config.yaml
num_hidden_layers: 9
num_key_value_heads: 10
norm_place: "pre"
rope_fraction: 1.0
attn_scale: 0.125
beta1: 0.93
schedule: "wsd"
decay_shape: "linear"
max_seq_len: 1024
MLP neurons of a small language model. Each row is named by its layer, matrix (gate and up: input weights) and neuron, and shows model dimensions 64-191. Each number is 128 + 24 x the weight over its row's rms, rounded and kept within 0 to 255. Numbers have three digits each. A neuron's up and down rows have the sign that makes its largest values positive.
A block is one neuron, or neurons of one layer that tend to fire together. After each block is what it responds to, as a language model described it from the Wikipedia text at the highest values.

L3.gate317:100126147150119169146119167152148142149112162143096109133123159128156125080164149125110107161134127141132188166155113118056096113141112150149135121134139122101151145095102098081145107127132153114144078079118092166113111130111140112086103167089198116152166126108111087064141114115133137133088131134143088092149118132140110144125119178129112112114120116111149103133127129132121116128136
L3.up317:125122116102156136110133121131143158119128135111181142130103090122138117121157154136106150096149136116129091130113132108104112114151168143109140162173098130137121139155129118130115154103151133123151120112153169097135149109090169124102133107168143092105157141073121109090100119123081118162100142106110129106109115138143162132127123185081139122177147142149150110134216136136125119115128
L3.gate425:154103102123158118117096136115081126139120166133092134107123144137106112125158133137148148106129089112172136132148127157086129105133140110092136168115133142121104143101138139139151126114171128122145129120152158140134116110129112125094064124122177089115079075070122096132131094134094107120124136145116119153136122132163173112118113136133113112124149164080176133131120112182106106123127
L3.up425:115114112135115113148135150147098160124111116121164131164131110105107117120129158115126119105126140054132136163121145120157122112124097133149109143189077118147154124095123155144157142161147146140107118131149100124097173122118090138148128107139135158180134115139131094150094116163129129108144104122087158083131144130108115143139119141148127090118130144136143097130092177147153148123125
L3.gate909:163132125117162162084156138114146099085127140146123098151091148067124123131155180115123139167111095114148144138119121155138109143140114106123127138134124114137094153115119125128160145160190132162104103160135102131145125126128127129096102097116156144125127120147164116162131173138110102127122132126119126108094118110090111118160126136130166154139080151140085114091149116155164144156141
L3.up909:145145146091176133098093147161163120128131149124128122113104115150132126108131128137136120114119136109126173134113103160128129147107109139152104111161115118114092158151136126115127121101154125137165123131180081154175123176150115168092113140138137081134139158108112154125130111164107142117109142140044145151102152080121126128114123184136120171150126124130092157085157141120092116122131
L3.gate1126:140114170130122170136094150109101169120121148111159118120141063168106142190136122120079157137148149140129137157087080134081133113126120173156105116081147134171110118135118143121126171106132103105123111112154144151187127106115122085114110126144104132144111180105136156137108098134188151099107154099125169175137123172119139172108078139139114151149129102143143106106117120151084131099116
L3.up1126:150096118098112146108125139102184153099103121094129114115134125128102120119123118160088126165121153090145167156158140126132126094155114164134104147132157096140098164136116129141137148145142099117084096131137140106142123127093136179139125114108121129099131121119130145094168104087134159116114150139126128109106155088172120136128176135143128111087073101163147155149150065137160148149086
L3.gate1160:128123146138119142127164088111154148131130103093131102100129125126098136128161134142151129144127121147086126101138148143093114158167104124131104178172132073133154133096098091119154151146137087144121135108138149124133113138125121107132128144075153106141109144109139114132133096154143098139121148110133155181131155175135166122106142132090124079129142116111165123158144106165119143139147
L3.up1160:137158118146135122128100128185139099154159133109133142144138119083132123165184135141097103162107102072128154105150098126134135158132133118091075126086088133105155153101090127157167109139105157159108125162128130140113149136118106102094109113130115147142145154128113120098142073132125111148085143164102123102098098138137119133187147154144161139133114126128127092135152145131138084118098
L3.gate1467:112148136136133127159133110186131109112170132113147162149108139163113124083121126130117127150093165143127142150131121119120127106142149135149139165132137104111114115104082170131143143124143137113152113139112137092129115092091095127102084127092122134106113105146117106182143102095143132145121146149150147162137058153102159146121159125131106113176139114158161108174151108110095096189116
L3.up1467:106169126159158140113123131145125119106124095125107112118150102115113114162123146131176143138154171150164145133147108122138114114097117157158129135161133117173116141139111142142134136168126114134111106124112136110100138120113158108110141149110178124117116125100122164111125125075145091171117168168068161092106110158148139062124129137121125102138166131091106050089148144073126106168121
L3.gate1569:177120122117182143127107159155158087137108117133170048094167105124121130153084154130120093106139082089147101132104104145161124186081097142092096147172128148104145118117103105119152143140119144106153106126148120138118141176140102137132106133119116150134164125135150145112149134110117122128105109141140124130127140133132117158124140113113168128160115127113148123115112122120126150131090
L3.up1569:148104118117102156118139105149147164165126174122160081107158142096122159090162120156111136154173099089100122109115141126114174169100064149106103123118120126148108111130147135122155107134087082132093126129157121158077095201140089105152141126085169094114168109127113155160147112099113143137110083144107150121116106135093105138151127150163130130172105113159158130068153136166147123146112
L3.gate1602:138075155083093126076153112116096089153115109160130121122140104178102136126122146102120111130096113097125168127117135161070154163116155117164144109125133120136100134149118104120165088116147095104168110137105103117200153143139096167140119123121136147100150129131118153114172131145147136144166131143160084147097161170091144139122127128131128095108129123134113103131137138171122129140131
L3.up1602:157094138130142163082140091107132146162159163127136136145097129182141112141163118165115124140185164147117162167107109153144134156136100141132082102098147132137129136089152110102131142105146108109143139159154145123135135130150120121125141144123146128143093170122118108102100132149143140146097171089193131078136168131134122115113123128149127102147111098169128159088159116174121104130114
Intra-word hyphens. Hyphens joining two parts of a compound word or name, such as Marsh-Brown, high-speed, Editor-in-Chief, post-war, also dashes in year ranges.

L4.gate77:137117125128142143129078143089150140124157138111123131115166084143101106087104097177132159111118108119161096104091163163116115127143128124112125136130112143088104149120136130145139095142103119169163101174103084095066130129138123103123117128133099100126112130080154137111132107102130118161134122103158149127110073111118116121107118106120124141125093149169124117142115108136104094103176
L4.up77:111100164113147150104113143118149154113069155155124126120088124135130118090116155167110160137102176140099154124114105144094147132133152152128114140069112112099158138088137139113132116168128125119131152139120117106140149088129121133123137130150063101118163126108135147110135158114139133158165158104124116131131158130110122107149141143146095149058142161130109159154117124142100119115125
L4.gate137:121140114135123165074121145126131167162104108128104095127110072170117141107117110102111096124081106178139104113136115152152134141115109115128098160144161108144103103107104119136121135080088169162127119140085145127101149108092121096147139146145145141155087159145115149102075131126142127149117153138119133148129118129129168085149154127122110135113138145149133127097128091137132110106155
L4.up137:117118119110157178085173113127151108127130124129110131109103149137148160156123145124120121119143141127142126126106088195160116143144106143152092110127147097110148112141099124134132115128098118129171119164122136085074157090145079128150139102120177131115096106148129137128161128143119131124108151155105117099114156112062149099128166136126119137136129106127125148139104146174136111160121
L4.gate642:148121113140107155167122139160102170104124146129140101112137157108147118119110105098139107143133136102100096115153128123116142155126093161162139156117102158055109100126075108141183132123130103119111105166120092129141092151090162094122079142111080154142114145079151129129081108118121177130135090129118148125124065131112124135092135142098159155122109127152081137101148136143109128136138
L4.up642:108119183157155082147134166101143143134087175137140126103134143134136121166140130124118143141138077126145131081193118116163151123143110133161168096107139114113103114119117127093093157121130116116174147118132134133169133131115103187110105107129142129181122125140135149144119101124117123114126144141130121080138099169157113141104102135137101109167109118136142144128097083128132106091161
L4.gate955:123101143180105134168105087148166139127138131095109106181133116097173121107140141123090136165133109124152136176142098089115128131118103120162140148146115114148116180095134140128139119197101143115156129162143092124138128127139148129095142152111126083098136141133174138144177166116109128145086133119157130137109157131128152126124164133120156090068102111186171121098086178137144166116141
L4.up955:155105153110091130108190118123108142147136138107119138132143094118100161095121164137105136099149138141129110116106150125102148165123083073156123102144114158138124167141121146109099100114148135095099133115113139157122126115107112129120141114146149142131120123136134135119149153133110127119144139115151112103136150162144109142111174169107146136104145129145094113142107120131111132108131
L4.gate1038:143080121148141132097114137126132128128161163165110150136132127163155138157176118176093195119134124132135132131104111098097092109095140111142170122155160071158163102154119095120149130150105157117097094131112129126120104120152143134150110116137150129157133115132146092172128126143111183098104143150157122105165116135121133089100164151112149144091099109122156095136125154159122138122109
L4.up1038:143131130109117128135173079104146135154104122128185122119102115128128143088144107168122115129136144102129138114127125108129129141145122123075171131095163122073154090088137153136128165141142105129156098120112091129134118130105166139095158156089075136109112125122123136154136117133094110155132159123153128113111121129150139119082160150114152096134136117122158070155143150091146122114149
L4.gate1129:090125109072143118139136149131123172122107091102138075098128155165135108145084144128084152128125127126096118118168090145117130091150108132144143159132145165106115126135082116135130119091101106125152162073165103126120129153080125096143123120108129104139132157098199131126122147124127134089114112100109145097139138186099139124112143104127135156155146104140121130169132149088115144123155
L4.up1129:129107121102088154092125108131104119158090133145094084089140139123119142154107126098135053091115094127152201099130120103152158127138146152163100163132138112095090151098113136107124146094116109122145141103133118111094154141087169125155089129144125113135163142166165114131127125111095111170160126109122195085162161157140092132145091054147100124118190114122123098099118122114072181149118
L4.gate1347:107097148123136115142136106160158152144175122125111126107114128125166115092153125127147156140133115121133155117089172104083130154124154138113176145127109136146122132115152132168164123165093139129150116147149156131138115111127091118122087082121174157159111123143079105139113150131140124119146145129110122085086137163153157171083155111120103121146119117151140121132155125144131097125097
L4.up1347:153160122167111127138130106163126145161125120131122161104108120108122174107147107112124130118175148160097113103149173126114139117129137108115116131149151118094149151127153136141122119122143121180133145135162162102125136102101110148090129146130120162117154134072090102134139117137138108128084115150145092080119155170108141154139118090124081138122084105140131109169166116155113102074070
L4.gate1485:104108137152132139092127119140127140113113140119143101157105108128173132138108155078074103122165125139110114073128138162078120109143099163123092115123166136103122160143107135128152112136136157132125108131120097131109120140081112125121113095096145090137151079084185133149113124139139122106116143140142121126160155160111132141117101173138129138122125123158124114161146112130140105119129
L4.up1485:135123110148105117114128126166124144102114139120138103128107135103095128101155150128109115119137163119115101128139101142117100122125102130108112166108145139147101137141130124095147112131143120134133177102121126126121141151121111077131152093104157089143129135104144104154139127113133069145141119123131153091089136169140142135111094173177108140135114114144115109111151120152154176166161
Hyphen inside compounds. Hyphens joining parts of compound proper names and terms, such as Sainte-Catherine, Stockholm-Arlanda, gamma-aminobutyric, al-Ulshi, and Ad-hoc.

L5.gate186:155101131088162127171143186123131151134141103112108165126108118110128135183107143139159156129101107162132146129132122107137109125145131105117106117132063108159094106148126118141104152074142100164106094160083142162153122115139130072093118133159163130111146176141111147157124121105146087126132131122152139159184143147108106088124102167137141126071123157129136124131136138139147087109154
L5.up186:124135139151128134148144167114139109127162150133122105144083121132098131098113085143117115190141148081100160054108125149150131129151150158136133108088132121196128132147142085125137157116145156104143149176146136105155123099111103103153134119140146150141119117067107097151083094138169149130155171118132145097124130119106095147143108150100138153118123088145136141104118080073120119138112
Blank line paragraph break. The second of two consecutive newlines in Wikipedia articles, the empty line that ends a paragraph, list or heading before a new block such as ==History==, a table, or The.

L4.gate307:128139105148162145077079145089122183117068108133128110126064151125098118163107119147130137171142178107157126125123106131149138142147138149104096108176112133136104157125125111141160116147081114144155141106127146109084146114148109089108114157140121125111128162144137135205115121113101151134165119157126144130149142121111128089129167134113157107169130125144131090110133126190104109173108
L4.up307:164123123152131105197108129184160134109153121158138130100124126143124168161147110095124128128127132140166112111148137114130155110120136106117119090125087102119110123107105137148119114120170110098094120119150118079130114130113144120122136121118174069124086123112115107106145143139108112148118088130122161153156136114088081147120171146149150148134168156117167115163121131147132111150097
L4.gate526:105085146132129119146094175117114167077148143116095136131163100144087111116133129121123116132089118122125127118142126154127134097130133133109126140112151127120118134116157133131101090119122147156139100126122142171111118123120138145163115086153136135139100115104110136131146137153108100116124122148145132107133109123157145142078091117116178168151170147186164066143157155114112149096131
L4.up526:122091124154141125106127085138122147124150134102095144135098113087068135094139133142128118155116127179137143097163159133159150128124152104145148156070123150077141152139115149167117170147119108146137120133162104130171127107138139128159127109121126129076131139128109110097147107102144123159165097116167140134159064101101162150136133112145128130129136148131155127125156129159147127085120
L4.gate790:151108044145138107145122133093117134100125124111102120079123128137115127129065159178120095112150133184111125142117132148146123124183132167147073101084152062107127099114086088136149129137087142114164140111111121127152170143172120145144132141171160158136118114136106125094102113159117145155128101103166147122124105160115110139124108119115115108086101117130146165146125155123134102164154
L4.up790:182068087167161166114093118096141155154136110110106161157118111121127130127122140153111105132115136166133132120125098142157176120165140127131105106131121079127145116079132121133112157127122080170079181143111140122163125131147087126122115112099109144122098099107145149140125157077075102160057069128150154085113094164140099124127119137121119146159101093128117114128145131112120090123143
L4.gate945:100127124121125097121131160119122158126169149140110123113131132153100111103121116103108119083161126124145165128174130156137149162118112100121135155120129091116134138103106136103155120133128153144067128104136115108128159137152127123123102153154119103094145133110102115145120150122097118148131113121170136124123122099128111141098100127204100125133135142199119120059119120077133138106192
L4.up945:152122082129139120153133137116134149108175135125112101116148100112108136138131131143131119123094129133127136111102133160110115113135100140092138120150144146132115105129079127167150130160136154124153102118145153125147147151131112071111124141169117151132118142121131145100153122103119146145124152128131167112157144097133151130167112168136144130120116142155124117109126110126142130117157
L4.gate1122:114105141151106099123135147130120100126120093154109132106106172079094112145153150102140136107150101090133144136086109119121144117119129142116119163139122158173156169107170117130123135101143138150129127094126118130119169126116125107114152101122126124140134114164111141100134115140117113149132104139130139107098136094146145097139102127129154181143141104100098121074168117122085096158119
L4.up1122:114119099073113148099111140134135141125140106110107087112167144147113129108135200129152124168130084147133145093123119137113131115129124081109180067131101106164117141092160156120124121161158140141177181133141137156152128125148148130150140129128094114117123148138107129168173087129149093127111154121125129149126112097090137125121087101177112107140130099136150143142087119105115146111115
L4.gate1375:143091155108147110132152162094146124120107143192139124113120141118112139114145120127119105131134115106059150107141107144157097078090163110140100139113120120144082103175143104102125089145108135091190132122122140135104132120177136077135123101104137099161145104125147130167135107147127122111103111151101113150111081149148101117119154140140150099124123137096108101100078113099148163120146
L4.up1375:129149124100101130102157128129145119096116119102120085110114163162125131128143121114111172114103143136119131139154150138128134102158151135137181052155172168160154132142103131158132134160153155114126104109107107138147122102103158141131177132180151086150089152128131103085103136136128153106109158114108122137088150150139167117154106146131130148191100125138086106088118114165098119137154
L4.gate1426:167135098136139113146126139108129107127126149103123105127106118144128140142109112082089079140080144109089098146122133111144097126153067145157159129121169131166123147151185191155141082128134123131117117125130144121162102180108160111128146110117111141108145116139104168089090130115160146145078120134131124124107112127065152135113164129151151146141091115131118114108145105150108101106177
L4.up1426:138114118162118136110113135096127162103131171147134126120096057063067134165145114136197161107159138141104138094161090117174125150116170121096097144116155109127113084168142132141186087122134097119175108160059164101131166129081131144149143174095103109124131130129112155134097126105133115142119130128153163118092134113122130113111114162160132119133113180110134161162165118139112132155081
L4.gate1456:155113107112128144142134114137110157128130135148122102140080101123130106162120122113114110126149129146172130140147133126087124166137163122115128124151114110127120168102126099136159124120141161157116116161092154158127100147128104095127099120166145071124127153186122091182133103152126140158137119153089118098105136154107158096104155138112141128176123115129162128167130156090127106084124
L4.up1456:136110094115127119138105134137113103128106172104144118079114130142096093135098098144134122119176092118139171113157161120153103154154142134108125120130101063108128159145136107165141105130126107138119149071136116114108086136124110087132125135136165094125128156145153131155138174107126136135142156118123107085136120120112147124113134117131119154140154129096170124124154131134139156119155
Compound-word hyphens. Hyphens joining compound modifiers, as in full-time, state-of-the-art, free-standing, and markdown table separator pipes; sometimes mid-word fragments.

L3.gate86:128143135121163128150127172118162119119096090097126129139115136151166144152159142128166113122130112114090119132122127119156143078166148111152177110141127125141121122088100042077140157161153113092115144109114119156137142133178127093143143148153128105097105083181094130170105128126122125118106137127131136153097132181112105088135124104159114162139109116161138172160143101159123140096103
L3.up86:126152100114119111108161092116192144119148139114134122120140100124135135101137121143159181093177150122136145144122114132112185092137124167134180151113148155098156130113135136096160082122115112135140140078080101099118102145114136128166109120111094116118132143095135130140128155172142143095118146120110112100108097127101141115163126124108145150118086133103153115104133186144103119140126
L3.gate179:103144111095090107106101096125118133114189096107115135126090127167161139148142109123121131102120098114123121132114153143127144131096111113160093132146125111153110137139149135152094151086105126122110124117169145137132090131095116153169153101134137137116131135163114105120127143128126095141149085120123159154160156105135081136124142144129088149132131150110130082167117111136094176124139
L3.up179:101162130084059109150145120184105104109159132119100153088109140148163102137149079099118158125128148084129124108144124101113107151105142126177123115120090095122116136096156098134110140123092103119155088134185144090129074113075110113137136115157150123126127133114115123079107085111103114134127098123156153101098113132103125131141121151127122120094106149091119139122154117141095172135152
L3.gate362:140141135130149099105144084124098112154103151147077111156124150144099078103116103143107105106171139182104132139156125165129126157104124158109147112148095133196121106129125127169132137166142118179137106090141157096119158090106134125126137120109115097151137133167181150137171121151127114151118104107142131141110116202107140131144118146152084124115093127118123121153118149132144144103089
L3.up362:115162146151131179124161121174142114109147119113106138130138119113106121134151142111106101114127123183134139117134153147103062105096105127132096164126098161112109105084131088113129099136151106154158097149116128153136068073127120125152095160095161148151130132133115147132134124158140156172119162084152124115123086151156131153147192171093175105122125125078103104153120122149159132125132
L3.gate889:151134121129093078111149133125099115139144131109140089144178140117153101165136169131130137089117117124123126146116130147120138124126158078138124159154151143115166138130122075124117068152116101136158117128112115108103139132087137119090107139119153179143128146122169155083133150152096139118125090102128160119118105108153112129135085078117143135154114123115144112162165125117146123115094
L3.up889:121123141156118094157172115126084131143114117116182123116121162151114072133156126129125135104093165133158149101151111141107152183152153137132125084147137147085152124149129092109134110118128129098176117147130124103104144103095128094098100126120126152157135120161173117093126091136109125118137122095144127108138107082126123133137113113120119157135162148169127124109152095122154182144124
L3.gate1116:143134121102099147136079155108162121144095110120129113102124078145108099131158156107135147092136104104114146110134154134115130109147151086119146106121051129172137159162148138134136162130090136155130120128163172110145147124130144131129117091121150082124149136129083135196142127126115098109167128138154140116121099113155126090171138158119109134157106142099152109122134151117112162077149
L3.up1116:154110152112127126063118099157125137157180159122143117145097114131069112143079149133133117141128148134146143083152116116145127124123080095118156115128150124148113149128140140123138106080138109144119117069105135101083091107150139115166135141075147146135140138122105133206154166194109133102152116109158122106124083089126186132140107094151120158167098112109108146110137113129105110114149
L3.gate1271:096112140141191098145122103098123135112075112129105115124114144090110108138171146162098106135142097082099148116171097079123129114111088176124101104099150192137138142138143091138098141142138149141109131134114074127075130096176126121124148113155118142132120141098133091125113119129121201141100120117127159115112118174133110109113106112106143182148128061107129105135153132137109114147138
L3.up1271:110124086120085124088106107099127122128136107098097101110098127132132119095085138125126115091113131112080142142106135099131131089171142126093141136123161134121104137113119106138076115153154170121130103110171093170080159119161119089109148152139096139118107079127120068145094126146143166152125080092170107168111116161135137155106133144151141171099107096101154083089147101125148132125115
L3.gate1292:127131107105143127148123116126123172114113104154120153115145143085151154169118160131145120129116129144131092132158131158192129118100135097137171083134184142162126087095125098140130161132149132138089103112149123113173090172138132127084147083102155102124115115109178129107114103096156131087128150133121139184102101103096111105129074093107110164128134144143158156124161110107098093154125
L3.up1292:125109113160117116125173137135117117079125108123097127098162176106163098113123132112127062133126104147140137138087099110149155142154132133116128122141115154103089108162192167127147141103124137108159153166151139097161143166149130141129138120120101113125126140114136107071133143121111127099094122137118122117113095115126092118150132093105162115136136133127128128125138080135153084114080
L3.gate1494:139131134131118138103165158139160137109113095085107118120106097139134166133123173106090134120113143116099107128132161147085143174143170095129091116128151130113144120157131172088167162094118148125143122113126139103098133120100119104164088186122109089116139107136130123160147144114127120108117107113157147105163098111129123161112149127105145135118164129133131141125130138131136159116152
L3.up1494:135138128124090126129195108131116088127161114139133144075141112082141188142132121143118125140160129106145099102127151094096124129128126138130160140096109131116189158121151145173141156166135144120130098134103080118130125177123172151156120141155091123104176161092137102138102125165112150170129154162136127126141111199166157108098163136129107129176106098084122136124124112130090111138181
Markdown table separators. Fires on the |---|---| separator row directly under a markdown table's header, plus weaker hits on scattered word pieces (vin, ver, est) and infobox field names.

L5.gate372:066091154092102135109140150114126175142114119104096109125130152107140109155106135156172132114094164102091136143111139138091127104159125127127134110161122099121129110137154139120143110119133153121131131104135047138112146145109079105137148135170136122139149155149157155105078079115165081144143106144123131134146101122131172131087099119106135126144108046103120156137118131139139117100165
L5.up372:112082146100076164079150114129137187114153171166166161159165136129145142193154148100136111135109140170096130167155140128132141139127134109189150105159093103146155152135145137135120104099172146104160155116149124133104165126101094151134176139152110105139127125139133120148147107104140094140079171087128117091144124081159102110126105117113122091116151131129102122140184125133102138158161
Word-initial fragments. First piece of a multi-token word or ordinal after a quote, newline or pipe (M in Mrs/Mecca, th in 10th/thriller, co), plus markdown-table |---| separators.

L5.gate536:139083129127158086116150105115116122116115103149136107107121082125161120137117135143120116129156124159112158118129135105149115131080127143108105126117123112122116100169128104171116114146125130142138137170158112126089174124111091096113135144176180098144106148083148085139150185182117122147155122145121143127140106157100174151105138138143117135138149130129131117141138095153131141094100
L5.up536:184105147127116093121137155104125157084084105118071127111102118122104076106120096109080167097106171137186107082142141141096153114121168090138139100138112128134136058145149163171097141135151141143098139160128174123105174094153113093086136131111095114163137108088172138168146109166136148104140129111130188124111127136124135124130126150147145098115100086113126125109130093079089146126128
Compound-word joiners. Mostly hyphens joining compound terms or code-number names (ozone-depleting, GOES-B, herpesvirus-8), plus first halves of place names like New, South, U.

L4.gate520:142166123128128102078139134133106148119153154124121128120129128114091115145134191183131112141141133149146098163073122140191129154123120104158141132146107135168115097107110091147146116099157151123087157161137163123124130161083134102130113183155121112100132111159153133140105165138162099102108179127092106131130104186116162132140153130089123150137149097168157095106082105148099131145165
L4.up520:127111111170150122127185178129133098095146130111123091139135095148125092142125156148091122102156128125088134102138112138134080133156076184101147125104101152125111115112092129144136132146131103176100170146119132136097130160133095093130092136142135095119124151155110146139128096096130153144145136086088140105126115150127141120112102123136133094125125128168108119115149117154139155128149
L4.gate629:139131120154104143135096203133138147146110157130148163150107117170148086106124122169177105079116119140076098083118156149137114112161142174079182114141117130107140159137122129137149155128093133154122180132175156123122134098110163150130168124174121112105124148145148139168116121101153095094128103144108087120127132118104105147148137124128138125103119143144130131147096096110125114112129
L4.up629:147145117126120142117093113127199164126127111088110129129131089154126165117134120155150160120110114080112124073114137131098127087076137131111125097058132152122113138153159135143155122112083130143169147131108115135139080157126122138103169096109143145118150139083146110122158127197150099138123102141161133150125121144106082107127140133129121140162130158110142080156123080082125119107165
L4.gate885:096133107116124151179086180137127191136088109140137119081157125145113162139106173119158092137066103151175131115125129133138115118123152100139109117155135125092141141103142133158148134125179115139122134142118139113065158136133117187085142177127140084184147137138170130149115139128145131165135119130121121074117149115133171167129158108089142076131122136097145140135143083122152120137145
L4.up885:092128118145123138168114156168130163087127134141124134155161124158131103130103146153113078137089109117167116103123167145127101172112154157137158135104107124075148126124134107149149110146146201093147148147114146147100183192137135131116147185133125124195128174131111122144115133119169083110123110142106163106110119144116142147116144096128109106118150118116134102110145088110142155107167
L4.gate1013:141152099093150161143142117122096192104146076142167119143150137106152089106107157118125127136103077097121132120131145113154116151116131147135151105091096132121128146150104111164114143093138157104108161181148149175109119125125128123170138118122127136151148162084145131157058098120118092155121095105135088112128092176146136113141151126114109099128123126147146133143134122078106132104131
L4.up1013:141155084106116149164143154097116148088152108122164131130151154099137093086096181110107135126106095100132138096119156138144092151083144134156139115096095155134142117108114084159125143105140131102092163190128165166109130132130132166152132154161128130178144112076142133165091106107093112145127120125136102115132103180135171146108145121128123121118145157111177150169136150112132134088123
L4.gate1071:122093136123169116120189159114094182126091089119189141112149169153092089119166140115125104152135123158114135114172118100130132149124135122133158148123087145096128142156065120176096140085118119145083103152098166157135157134142145170088156121145152124131120112117119112133063118132124116144126130118095092124175104140145149134114138109136103093147104120136122131126112174151132114078112
L4.up1071:173074120091117104138135166148144173140156125141136132102120122126107067112098180118145153120084174159090128112175153115080123138134096112172147128152096103125162126173125092142097132112114130134121127105099176124132160135114105115158130148127106099110143108090105121138084106126119147119108101122130112138110163126121169144122127130115105145125123117153112109184115135151155166127119
L4.gate1237:112149117122118141137125118123142151113142121122106081155091107121096105096122141146155116132096088108070109100075108136119093156126173124112112139170124123125126151155174151108170109155124130102177110128158168138131144106104090128112121134164147135135118117110141103116131164132163092120129129151127085136162123133144132172117141103122117125136088096148153094118118159091147132100155
L4.up1237:149111112170079132145095110145133137101147116150170135150135116132119125090096127151112103143113106088144149076124137093077138127092122088107135155097149103140126089103148127135114100107135106091114134163128130149109129106131159140138121136152132077152180118086152113115098104119162114175141146167137066140169115108097152154118084143122072115110144124125128121156131112154124094108120
L4.gate1425:125139127116166156127135147187124157107132139157131135122058083095151101153100148118109163147113119097050137074133125182156133169134201129136094142173150101143146083127096133152092088133116115114090122092118121122162094130152117104111145159099128120098135150124149123109110124135137114110113137105108106141088073072112154112146141126128152122137123104161113098138154092119097144125110
L4.up1425:103118138205102097154105167169100111128173110149152149138113114128120124081096127138149177145136147143152117119132056194140164142130143151142140092135147110157106133137126119151108109109110148119126143105136094137144120153161106095114194160128139133145085100130122129132124136147145136140122114127116106137133123137100125148092153161179124125151111125120100133146172108117125151158118
L4.gate1461:095162113087083126145135115133146189113156115114158092120144119139118110113099155163106110142122070137128098137113146116141124135077097124143149136146130135132126143120156124151143124075126153139126175150096143142132118149132122115152119123115147152118140123105099137110109087133134111124142143142155094112145155092103186148114124119120141155150156155148205114125166093114144108103143
L4.up1461:031116128146117129192122134123145183090131123086168078124143117124151130092090164119103113095118110134157138109134138110109127151077123153113125111125108148112127133137170133150126109114115115160076183172104140129092118132133162112121146093133169161141133106087112121110104086137146132147108137152129072113105141108107182176096111137097103132129123166142168108130137113119141124143114
Paragraph-ending line breaks. Fires on the newline (sometimes the final period) that closes a paragraph, list item or table row, usually before a blank line or new paragraph.